From a checkpoint of a small transformer trained on Wikipedia: rotary positions, a variant of Adam for these matrices.
MLP neurons of a small language model. Each row is named by its layer, matrix (down: output weights) and neuron, and shows model dimensions 501-628. Each number is 200 + 20 x the weight over its row's rms, rounded and kept within 0 to 999.
A block is one neuron, or neurons of one layer that tend to fire together. Before each block is what it responds to, as a language model described it from the Wikipedia text at the highest values.

N-letter word pieces. Lone n or N tokens split off mid-word or starting a name, such as Con-n-aught, Semi-n-ary, N-antucket, and N-terminal; weaker on scattered other fragments.
L2.down1187,217,179,179,218,230,231,223,196,193,207,207,210,184,167,177,208,250,194,200,241,185,247,213,228,177,207,216,186,134,205,207,192,226,177,196,222,227,199,225,238,228,215,209,165,230,221,241,190,176,245,174,179,188,220,176,207,175,210,195,188,253,167,170,218,189,156,204,171,233,209,196,194,176,234,189,197,220,189,212,217,187,210,188,187,189,215,209,195,225,221,195,211,209,229,216,164,185,196,203,204,183,186,203,203,209,199,197,175,183,203,190,213,224,224,224,205,178,169,168,192,196,185,191,190,148,229,238,206
L2.down2086,187,205,214,206,217,204,179,194,192,175,204,228,189,183,167,190,224,183,187,213,168,237,211,208,200,190,199,213,231,205,207,190,193,160,172,194,202,199,186,196,207,219,181,205,243,194,172,221,184,207,226,208,188,186,218,194,198,234,209,193,207,166,203,173,192,190,214,192,188,190,189,229,201,200,229,176,166,197,211,175,226,176,208,189,189,195,208,201,211,203,183,196,209,228,230,186,203,242,159,220,181,233,192,171,199,209,173,168,221,189,174,217,192,213,177,224,204,210,229,166,192,206,183,242,217,222,172,243

Preposition "at" and split word-starts. Mostly the preposition at (professor at, taught at, Young at Fifty, at Yankee Stadium), plus odd first fragments of split words such as at-mosphere, N-evertheless, T-ulsa.
L5.down86,222,226,195,215,197,197,224,228,211,169,240,221,201,180,232,202,212,183,172,207,153,192,204,249,191,192,210,194,179,238,154,183,175,227,216,182,188,205,224,197,146,190,216,185,171,194,207,209,176,214,178,192,226,217,195,184,214,205,215,195,181,186,169,150,197,196,212,210,215,193,204,202,202,183,190,206,202,204,183,212,220,222,217,213,190,203,187,214,193,213,189,171,234,186,175,206,187,221,198,221,219,196,196,158,197,235,202,195,160,195,210,168,190,215,202,201,176,182,199,222,190,166,214,197,205,221,209,200
L5.down1196,208,198,178,218,193,209,181,187,169,171,180,181,197,159,170,196,192,204,162,209,180,222,204,195,214,200,238,222,197,176,201,222,221,200,176,156,217,182,206,165,179,206,228,205,202,208,191,169,226,208,197,162,168,196,157,191,188,206,227,211,209,182,217,196,182,182,174,195,201,196,208,171,192,228,183,206,206,218,228,257,276,180,183,218,195,221,164,167,190,207,201,192,216,216,205,192,187,198,208,182,201,206,228,209,187,220,205,156,173,178,208,197,195,243,177,198,197,165,176,192,210,201,215,230,207,199,207,196
L5.down1204,177,214,219,180,187,210,221,178,205,235,208,228,204,199,213,198,228,170,191,259,197,217,151,192,243,193,179,168,225,218,212,216,202,190,198,196,212,203,180,217,218,192,219,181,195,197,231,194,195,160,193,213,189,204,174,185,192,170,200,204,168,203,193,177,204,190,148,181,196,191,203,205,229,232,203,202,228,187,182,227,219,194,217,210,207,206,159,192,218,185,188,219,197,227,179,174,176,225,165,179,194,188,228,228,202,189,204,185,178,210,188,204,185,198,235,216,205,196,205,188,224,211,172,189,186,187,185,233
L5.down1252,268,205,187,219,200,209,202,206,192,203,216,192,196,183,227,217,200,224,206,195,167,210,162,197,180,194,224,188,210,188,191,223,218,203,170,192,196,196,205,193,206,202,211,172,221,208,202,196,202,219,174,181,183,194,169,198,179,208,168,186,186,219,197,159,182,224,216,212,219,196,224,183,230,206,195,219,182,181,197,173,183,177,243,204,199,189,207,229,181,217,226,183,208,201,223,226,185,229,193,227,176,196,206,211,230,219,219,176,174,182,206,204,230,219,190,216,198,192,203,172,210,172,227,186,193,210,198,196
L5.down1451,220,216,230,181,234,203,215,196,205,201,187,193,220,209,239,171,170,215,168,181,200,174,185,205,193,189,189,213,184,176,197,191,247,221,225,195,193,166,171,191,221,194,196,200,188,196,199,186,213,211,194,205,155,217,218,216,225,171,218,233,235,204,196,188,196,200,228,215,188,191,181,203,196,188,218,222,203,218,189,198,183,193,189,227,202,183,223,205,207,196,200,191,201,217,191,195,189,214,230,198,194,210,203,180,213,219,223,177,202,214,176,198,181,192,181,203,186,246,185,220,223,204,175,231,186,162,176,185
L5.down1818,246,204,190,171,242,159,186,178,204,165,168,191,194,181,209,208,187,198,200,193,180,168,188,200,194,206,209,228,211,183,219,207,214,200,192,185,211,189,188,248,183,233,194,189,172,206,222,225,216,227,207,206,191,194,174,183,191,229,185,220,211,220,222,216,198,197,216,170,238,208,197,178,197,180,190,246,208,168,208,153,181,208,175,194,198,191,211,188,176,233,171,159,184,211,224,206,209,248,197,196,210,221,161,216,194,212,191,162,184,203,234,174,171,188,174,221,194,183,186,201,192,206,230,206,206,189,213,188
L5.down1986,190,181,187,205,160,189,169,231,174,193,180,240,188,199,211,210,164,190,199,204,194,212,146,215,223,205,199,197,218,192,197,215,225,210,207,186,192,218,181,213,221,207,211,170,181,176,191,203,206,211,170,195,219,189,206,199,231,215,203,187,200,175,191,203,229,188,184,182,214,210,197,183,220,166,198,190,170,213,221,214,209,184,192,152,210,212,221,175,176,226,222,152,226,234,166,208,190,199,218,187,180,200,184,191,205,150,209,248,223,199,181,203,206,168,166,204,172,190,198,195,240,171,230,198,183,205,187,201
L5.down1990,187,215,211,219,193,194,182,212,175,187,184,187,267,189,175,201,192,223,158,169,222,231,193,183,166,174,223,238,183,186,214,162,209,180,163,188,209,213,150,186,220,211,205,223,227,192,190,168,198,221,183,208,219,206,210,199,178,220,201,195,243,181,234,250,212,175,183,184,209,211,178,177,208,184,185,206,230,188,205,200,194,183,206,185,164,238,187,204,184,225,232,217,193,212,211,220,194,161,232,199,236,208,223,230,173,231,219,163,195,189,211,204,221,164,177,205,200,198,195,201,217,169,197,227,234,208,223,181

Digit zero in tables. The digit 0 as a number or leading digit in table cells and stats, e.g. 0.65%, 04 Dec, 0:32, plus scattered mid-word pieces.
L2.down1030,189,187,177,218,244,206,223,196,206,201,232,176,265,176,135,193,217,200,185,201,215,186,206,213,219,177,192,231,174,180,197,222,191,171,177,233,178,188,202,221,198,267,192,164,205,170,190,143,206,221,200,178,176,227,235,182,206,203,153,204,177,181,214,186,172,183,191,195,193,204,247,210,195,219,225,221,192,197,203,169,179,239,201,192,225,185,187,176,232,191,201,203,206,197,219,199,216,207,232,204,180,216,187,199,233,178,156,189,195,189,229,177,189,191,198,196,189,209,204,167,213,197,159,184,192,210,190,176
L2.down1707,190,216,201,198,231,231,216,204,181,212,212,183,224,214,170,201,211,207,211,209,206,223,179,187,195,204,224,181,187,217,178,197,225,196,181,189,204,197,209,178,200,250,241,195,212,194,236,167,160,199,178,177,222,209,211,174,203,180,179,195,195,210,246,214,152,198,178,174,164,218,195,193,202,208,185,186,209,190,218,196,214,215,206,218,195,215,216,162,257,214,192,223,188,198,222,219,234,193,241,207,181,193,227,242,218,197,176,176,235,180,184,209,216,190,242,225,199,201,195,218,198,195,188,194,197,194,215,187

Speech and reporting verbs. Verbs introducing what someone said or claimed, mostly critics in reviews: remark(s/ed), said, stating, saying, believes, suggest, revealed; weaker on scattered unrelated tokens.
L3.down474,187,195,172,204,192,191,202,202,200,169,236,206,180,221,173,207,245,210,187,167,203,167,243,188,177,171,207,241,199,218,176,219,186,235,227,209,192,190,164,213,195,203,181,203,213,178,188,171,205,165,186,203,206,219,197,192,243,239,208,223,157,225,190,210,221,211,204,177,225,224,194,232,197,187,198,170,209,225,193,230,187,185,205,183,187,206,201,203,208,220,218,230,196,215,224,230,177,198,164,197,203,215,185,196,219,220,200,219,201,208,214,226,190,189,214,234,173,206,238,216,178,218,205,221,195,176,219,199
L3.down1004,178,206,192,176,198,188,205,206,224,215,198,201,185,203,189,179,182,196,217,202,201,173,206,157,223,198,216,196,188,172,182,181,187,201,228,192,217,210,208,190,207,174,195,198,203,216,224,194,191,218,169,194,187,218,210,204,207,231,169,208,202,235,211,182,165,200,175,233,188,225,211,225,230,194,175,221,191,209,173,202,167,214,209,230,182,183,147,223,192,207,187,225,176,222,168,207,217,195,185,204,201,221,185,244,204,191,194,208,204,200,193,169,169,204,207,191,197,216,197,198,176,166,197,219,187,177,195,226
L3.down1566,201,252,180,178,191,192,197,206,173,222,179,187,213,190,191,186,200,212,213,199,189,210,195,176,224,205,208,196,216,212,219,169,200,187,218,207,211,199,192,208,214,190,198,211,196,185,203,208,200,195,180,193,158,215,200,157,198,255,162,189,186,218,205,167,198,188,206,202,179,187,201,192,216,179,198,222,206,214,204,200,174,174,221,206,218,181,217,201,178,210,183,199,197,225,189,186,238,190,175,190,205,207,194,169,198,215,199,200,192,205,213,199,167,197,221,213,205,185,182,200,224,192,244,181,171,205,218,232
L3.down1801,199,215,213,209,190,165,179,198,144,175,181,225,197,174,204,191,195,218,230,197,219,165,195,183,163,190,198,201,206,180,211,202,200,201,192,201,206,174,201,181,214,218,240,178,236,169,172,191,231,216,237,201,231,201,206,202,215,184,228,218,169,192,212,204,224,205,218,212,201,189,209,166,221,202,208,207,232,198,223,209,152,226,174,219,179,197,211,177,159,189,189,230,188,221,205,206,227,206,226,197,193,191,209,207,157,196,186,149,228,174,174,205,198,210,205,206,200,178,196,227,237,209,210,205,188,193,203,202

"On" token and fragments. Fires on "on"/"On" as a preposition before dates or the (On 23 April, on lap 89), inside words (Onitsha, onset), plus colons after list field labels.
L2.down907,185,220,198,200,209,188,202,175,208,211,209,196,247,201,221,228,210,181,216,191,202,161,153,216,180,229,193,230,191,219,221,223,179,224,208,209,211,207,220,257,156,203,189,183,200,196,178,191,198,203,209,171,189,213,223,203,202,207,188,189,204,171,215,191,202,236,247,164,248,183,180,163,199,215,221,198,195,212,221,213,202,196,220,213,226,225,165,212,190,181,219,183,203,196,180,213,194,213,208,221,157,217,236,183,201,214,221,200,190,205,191,140,199,236,194,221,209,212,220,206,211,201,170,190,178,216,203,193
L2.down1258,182,186,227,177,194,224,219,195,180,204,192,199,224,182,172,210,199,210,215,220,196,201,218,260,179,188,210,210,214,219,208,219,222,184,231,203,178,208,199,213,182,210,209,199,226,196,185,198,193,196,194,176,172,190,222,195,202,191,234,210,223,182,213,206,183,210,205,204,186,193,182,174,207,203,213,217,201,235,239,189,203,195,224,205,202,206,183,228,174,208,200,212,230,184,214,205,190,218,146,183,191,203,184,208,195,180,208,197,202,205,180,203,202,231,178,211,190,191,208,207,222,192,194,206,191,180,217,240

Word-initial verb pieces. First pieces of words, mostly verbs right after a subject or clause start, e.g. s(noops), gre(et), comp(ares), and reporting verbs like said or saying, plus zeros in sports tables.
L5.down426,182,174,193,215,195,178,216,220,222,203,180,192,198,207,171,224,222,211,229,188,178,191,175,190,218,201,194,194,196,186,206,187,199,205,175,206,201,234,189,229,201,186,201,200,221,219,183,168,211,215,184,203,183,195,249,205,156,212,204,214,206,189,193,175,192,220,195,203,198,191,211,216,197,190,191,170,220,193,224,193,197,204,205,183,241,181,165,226,225,195,199,196,233,207,226,187,204,195,205,207,203,185,209,181,230,173,172,192,205,174,180,194,183,201,204,190,188,212,182,204,172,196,219,229,190,228,196,237
L5.down448,192,181,189,196,195,196,214,211,160,185,207,185,197,230,188,220,211,193,195,163,191,188,169,179,221,176,207,179,198,206,225,197,175,198,233,198,207,215,189,194,219,194,192,197,222,189,197,232,194,223,185,170,192,230,218,203,186,208,233,194,195,206,173,215,159,213,182,228,223,188,203,200,170,208,215,190,211,167,181,208,191,204,186,164,197,204,206,230,225,205,150,210,227,179,223,225,199,183,212,194,162,201,173,220,193,163,227,197,177,200,166,227,217,186,203,177,212,195,196,204,173,233,208,201,202,185,198,224
L5.down873,200,221,192,149,191,207,194,216,160,206,190,183,206,187,151,182,217,199,201,222,199,199,189,211,192,195,197,204,199,163,178,195,201,206,211,204,176,184,186,196,186,212,210,197,233,233,202,194,158,190,199,180,197,205,219,233,205,204,184,183,231,196,205,221,217,187,213,196,163,200,234,201,234,228,207,200,199,196,168,196,210,217,183,199,193,194,212,190,225,205,202,223,162,201,212,237,175,219,177,192,162,183,231,227,189,163,206,209,206,184,187,242,189,222,217,209,187,174,211,207,204,226,162,162,195,210,203,222
L5.down1058,168,211,213,210,179,216,189,200,180,214,213,270,202,173,167,209,180,210,205,184,202,180,173,176,221,198,189,171,209,206,174,191,189,199,199,215,216,204,206,209,174,187,229,182,200,186,226,236,193,220,199,206,202,206,199,205,185,212,193,221,172,186,204,201,177,178,156,222,209,203,214,157,189,171,153,210,187,225,197,178,203,231,169,189,200,168,218,211,205,241,204,197,174,189,214,175,193,192,246,173,179,188,209,206,211,227,179,204,199,166,197,190,223,205,210,191,212,224,171,179,221,239,171,185,207,163,215,203
L5.down1188,212,182,196,201,158,213,233,221,203,176,191,207,156,186,194,176,221,167,208,205,188,214,215,167,196,208,220,195,181,209,165,165,190,186,138,171,220,209,220,214,168,200,194,222,239,193,202,208,179,189,194,186,197,158,197,213,188,214,190,231,173,217,214,194,198,225,186,202,198,210,230,219,209,201,176,211,173,216,218,177,159,231,205,207,193,187,191,193,177,237,212,185,178,171,207,186,200,206,194,209,172,201,212,195,188,180,219,233,202,195,204,173,197,210,202,208,181,161,174,186,192,211,212,182,221,211,177,226
L5.down1387,196,214,190,208,177,207,214,202,211,200,236,239,198,171,201,218,212,231,178,205,176,183,193,224,205,194,172,176,210,214,222,188,208,197,216,213,197,213,148,204,194,219,213,174,160,202,234,166,178,184,225,213,197,197,202,222,223,221,221,223,200,225,221,227,244,199,249,212,130,197,178,180,229,200,191,185,215,215,178,194,204,213,169,214,220,199,193,210,234,177,210,154,230,196,196,157,210,207,237,212,231,169,181,196,204,234,216,174,153,183,235,210,226,224,217,182,189,189,191,243,182,220,180,191,199,184,229,230
L5.down1727,171,182,175,215,202,222,208,177,199,207,186,184,171,181,182,180,220,203,183,175,214,187,216,196,178,210,168,192,209,182,239,216,183,186,184,190,224,208,218,212,196,224,168,225,205,189,202,191,199,199,197,190,215,204,212,197,187,189,250,186,226,205,197,214,206,205,190,208,227,180,203,197,203,231,184,231,248,186,178,220,187,191,241,217,188,220,191,167,217,215,190,199,186,193,197,193,210,230,196,199,169,175,194,177,212,227,202,212,154,196,201,190,186,197,215,176,190,191,189,220,238,237,198,169,184,191,217,204
L5.down2010,209,206,218,221,222,236,214,195,197,211,198,183,194,232,202,221,241,227,204,213,179,203,188,227,202,198,178,187,206,186,211,197,225,180,180,184,205,223,202,235,194,176,200,206,208,172,187,211,211,164,189,215,204,203,223,197,216,208,215,199,179,227,187,215,163,197,206,200,189,178,189,184,206,181,198,177,180,183,163,187,179,230,188,198,198,194,202,216,197,221,239,200,217,197,184,169,190,195,216,214,224,201,218,196,176,188,165,224,229,213,204,170,220,155,211,186,192,233,195,230,212,193,197,182,212,172,175,227

Prepositions before named entities. Mostly prepositions (on, in, of, for) right before a named chart, register, date or place, as in peaked at number 82 on, a village in, died on; also header and table words.
L5.down47,228,174,189,228,211,176,217,214,228,182,216,185,190,190,174,201,173,187,177,212,197,202,213,210,211,178,222,186,183,222,173,185,179,198,195,195,220,205,189,221,171,170,210,211,201,190,199,202,169,215,214,226,198,199,183,221,178,206,193,219,200,229,203,189,204,239,193,211,191,214,204,187,205,225,222,212,198,187,197,239,244,215,187,205,226,216,170,218,204,195,196,208,178,182,193,222,170,171,212,211,210,218,178,211,203,204,249,190,183,219,202,180,217,190,188,187,181,183,180,177,204,200,229,189,192,219,213,210
L5.down199,223,208,193,182,252,181,215,193,221,176,167,199,202,183,157,191,177,164,189,190,208,172,218,230,197,173,180,208,187,185,211,239,206,195,182,215,221,165,200,173,187,207,206,204,218,194,209,203,176,183,189,183,236,181,191,200,183,176,209,203,190,209,187,214,186,211,200,213,194,239,197,190,220,197,196,207,199,197,215,204,200,225,198,230,198,236,221,204,212,186,197,232,202,181,173,196,189,232,170,177,218,200,188,174,215,218,210,184,232,200,195,242,200,181,205,194,214,204,190,200,179,202,180,175,214,218,192,228
L5.down378,190,177,184,220,195,185,139,209,210,196,202,171,198,195,211,179,215,193,200,219,228,203,191,201,201,221,224,196,198,208,192,220,164,208,187,190,216,176,199,221,185,215,205,204,199,206,168,174,206,162,194,164,232,190,197,223,194,190,179,183,168,178,197,207,204,192,191,207,200,186,219,218,182,220,187,241,211,208,204,181,185,184,142,191,186,197,178,212,165,182,190,200,202,186,194,225,190,205,211,177,187,157,205,198,231,205,203,250,176,240,212,181,216,168,203,174,226,198,211,211,172,188,181,202,184,208,203,195
L5.down485,212,167,188,200,224,218,215,223,208,216,180,172,203,203,202,196,203,183,213,210,200,172,219,194,189,172,202,225,169,199,232,196,221,211,170,207,216,200,207,208,175,174,196,177,252,196,160,181,202,263,226,229,197,244,203,198,175,207,180,209,167,182,211,174,202,251,184,233,223,214,201,206,207,206,166,242,195,208,195,209,239,203,181,239,199,194,177,223,192,199,239,220,182,162,211,170,189,187,172,176,208,205,211,201,195,192,219,212,194,163,192,205,239,198,215,172,182,221,217,198,212,225,196,191,185,201,188,214
L5.down516,200,157,216,229,195,179,209,217,214,230,215,143,214,204,211,179,234,213,183,201,182,186,188,202,223,180,185,196,193,186,206,233,203,196,216,200,182,224,225,188,229,213,221,210,181,238,210,184,186,198,216,182,213,164,204,193,213,186,214,205,221,252,197,194,173,226,208,245,183,164,193,234,211,210,248,187,193,168,191,207,217,157,237,184,227,176,206,206,220,193,172,170,196,201,202,199,203,207,233,185,181,218,202,261,196,202,195,200,203,219,189,186,222,196,241,162,197,192,205,221,184,173,179,234,200,200,202,215
L5.down699,168,185,228,209,203,197,217,178,224,194,210,191,226,212,187,172,203,205,201,182,204,182,209,172,227,214,209,213,224,229,187,187,221,153,182,210,199,199,165,247,206,200,211,204,181,182,220,191,226,192,212,193,193,204,186,212,217,182,151,174,193,195,215,208,215,196,238,214,205,174,199,195,201,175,184,202,194,249,169,191,172,196,211,205,208,217,172,199,237,216,193,214,172,202,177,220,209,216,203,227,179,210,220,212,205,208,199,192,211,189,222,206,184,205,208,222,146,178,181,221,164,177,203,198,217,224,192,180
L5.down941,186,214,206,191,203,191,220,232,207,164,219,245,187,193,179,188,221,194,188,201,183,196,197,219,225,169,235,194,206,211,209,166,232,189,188,213,240,224,206,225,194,202,207,193,185,179,221,209,218,208,178,164,207,173,170,203,191,196,160,177,220,221,220,169,185,191,210,245,235,195,182,188,193,239,209,187,171,182,151,183,232,203,197,201,237,228,196,226,201,166,192,198,181,156,168,185,210,196,195,195,181,181,196,218,208,206,207,198,227,204,223,216,209,221,167,201,199,165,189,205,186,175,207,191,180,211,203,202
L5.down1625,180,227,215,210,205,194,195,253,233,206,181,190,189,201,227,235,180,184,232,221,195,211,175,197,181,198,186,187,190,206,202,210,219,190,183,196,216,177,163,194,245,223,218,233,186,203,206,211,181,190,184,192,186,213,212,235,225,190,209,209,169,174,173,231,217,170,190,167,220,172,198,199,206,223,180,231,195,206,223,180,179,200,180,196,196,180,187,190,185,217,208,224,217,186,247,222,197,207,213,259,208,213,185,177,210,184,189,191,203,215,222,212,237,197,167,237,196,150,226,165,212,210,182,214,237,184,173,160

Preposition "on". Mostly the word "on" or "On", especially a sentence-initial On before dates (On 20 July, sank on 5 May), plus scattered word-final fragments (Che-n, Ha-q).
L3.down119,220,200,186,200,165,209,208,228,227,230,205,190,176,167,215,197,174,194,176,194,221,214,145,204,218,201,199,156,230,216,183,162,191,221,177,195,224,215,211,169,214,202,192,177,202,229,192,240,234,192,209,206,210,191,195,204,203,223,171,190,188,208,179,239,180,211,197,203,197,187,221,140,170,220,202,228,206,220,198,220,221,220,214,202,204,188,198,208,188,207,208,191,202,201,209,208,162,211,181,207,218,216,228,202,179,214,176,220,194,192,179,212,205,202,212,222,223,201,211,211,205,203,214,178,193,233,207,226
L3.down522,181,203,231,200,166,161,182,224,210,217,187,158,211,187,187,197,205,212,230,226,184,206,218,219,201,198,191,149,210,215,215,189,183,197,201,191,246,196,218,220,216,211,162,205,169,211,150,159,236,216,176,198,171,223,223,232,192,206,186,194,202,174,216,200,210,225,191,169,214,200,193,157,185,240,212,225,188,185,178,204,204,207,219,163,218,201,184,205,209,217,241,166,186,185,203,205,215,179,250,231,190,175,200,229,181,188,230,201,189,206,187,191,177,195,189,208,193,213,193,220,200,195,185,187,176,218,192,189
L3.down1361,212,202,194,218,216,162,165,202,187,220,169,179,183,228,227,213,193,196,240,236,212,203,225,206,186,240,220,210,213,191,214,222,210,223,194,214,234,235,168,227,187,243,152,200,209,169,231,216,230,196,224,205,182,230,199,234,216,193,187,194,180,197,166,196,184,189,184,225,227,216,161,194,184,176,218,212,167,151,195,230,185,211,194,171,230,207,203,247,214,226,199,192,205,175,189,192,207,224,210,214,224,220,217,204,196,202,204,228,172,212,181,174,201,210,207,219,194,196,186,175,202,189,210,219,206,185,157,209
L3.down1501,191,237,173,167,219,208,173,226,200,204,185,193,207,172,235,191,237,155,200,192,192,189,194,174,187,213,241,191,227,218,232,186,203,212,196,201,208,243,176,184,215,219,188,219,198,216,180,224,241,187,178,189,221,168,226,170,199,219,212,190,209,223,189,205,217,191,215,235,167,231,230,166,202,212,193,211,171,176,224,218,188,198,167,207,162,212,195,174,215,220,209,168,200,196,174,227,212,189,211,223,197,210,163,212,190,210,195,217,212,199,195,178,200,221,214,198,214,211,206,235,218,227,193,206,202,209,222,214

Prepositions and modals. Function words heading a following phrase, mainly at and to (at the end, selected to play), also modals can, would, may and during.
L3.down56,227,213,176,203,227,198,195,201,178,202,214,220,209,184,175,209,173,195,195,220,182,228,171,207,226,189,257,250,215,202,194,204,191,236,210,225,207,222,226,190,182,211,212,223,207,194,213,203,179,180,220,211,220,215,177,186,197,182,217,212,156,219,213,188,226,168,209,195,195,196,206,188,191,181,221,235,182,227,213,176,235,223,211,213,186,188,223,181,190,212,195,164,201,173,200,210,201,196,185,190,199,219,215,162,218,158,257,174,221,167,247,208,202,191,195,195,167,173,207,181,201,194,219,208,203,189,217,188
L3.down301,190,202,214,214,212,215,174,202,194,174,192,240,216,161,191,169,231,218,193,215,201,192,205,203,174,180,219,223,160,197,176,188,206,182,199,207,149,143,203,218,233,179,203,160,158,195,229,192,174,181,179,170,172,192,218,192,190,186,220,201,203,210,206,191,208,221,191,171,204,214,201,220,204,219,234,197,195,206,186,197,196,210,214,212,204,201,197,165,189,156,199,167,220,207,169,225,171,184,184,196,175,210,174,217,224,233,213,177,228,224,189,204,190,197,198,190,173,213,199,187,205,196,195,208,205,190,186,200
L3.down1055,186,215,192,212,169,199,184,192,193,169,203,225,226,202,175,197,214,188,197,241,188,190,208,212,200,167,204,201,191,219,175,229,184,160,198,228,191,204,208,174,202,237,216,158,192,191,185,190,169,176,197,197,183,178,198,207,207,191,208,222,197,202,185,209,210,181,198,159,203,191,182,179,182,199,205,209,224,190,208,190,209,229,212,234,190,201,164,214,189,194,222,234,204,203,216,189,187,188,188,231,197,174,208,184,165,177,215,199,209,206,205,211,213,213,152,236,186,206,212,168,227,212,192,173,169,194,160,219
L3.down1561,196,205,186,217,184,199,208,202,193,193,182,185,209,202,178,178,186,168,216,227,176,222,216,190,185,178,191,195,193,212,191,230,205,207,159,245,213,218,197,212,195,209,212,193,191,194,169,191,205,182,191,215,175,183,235,186,227,233,161,186,216,200,221,227,188,180,178,210,184,223,209,234,178,193,178,224,206,205,175,222,205,203,201,205,184,210,187,177,182,187,202,220,207,194,202,213,225,180,203,203,226,200,191,191,190,180,165,216,186,195,209,224,221,203,225,221,178,225,200,225,234,191,207,182,181,193,188,169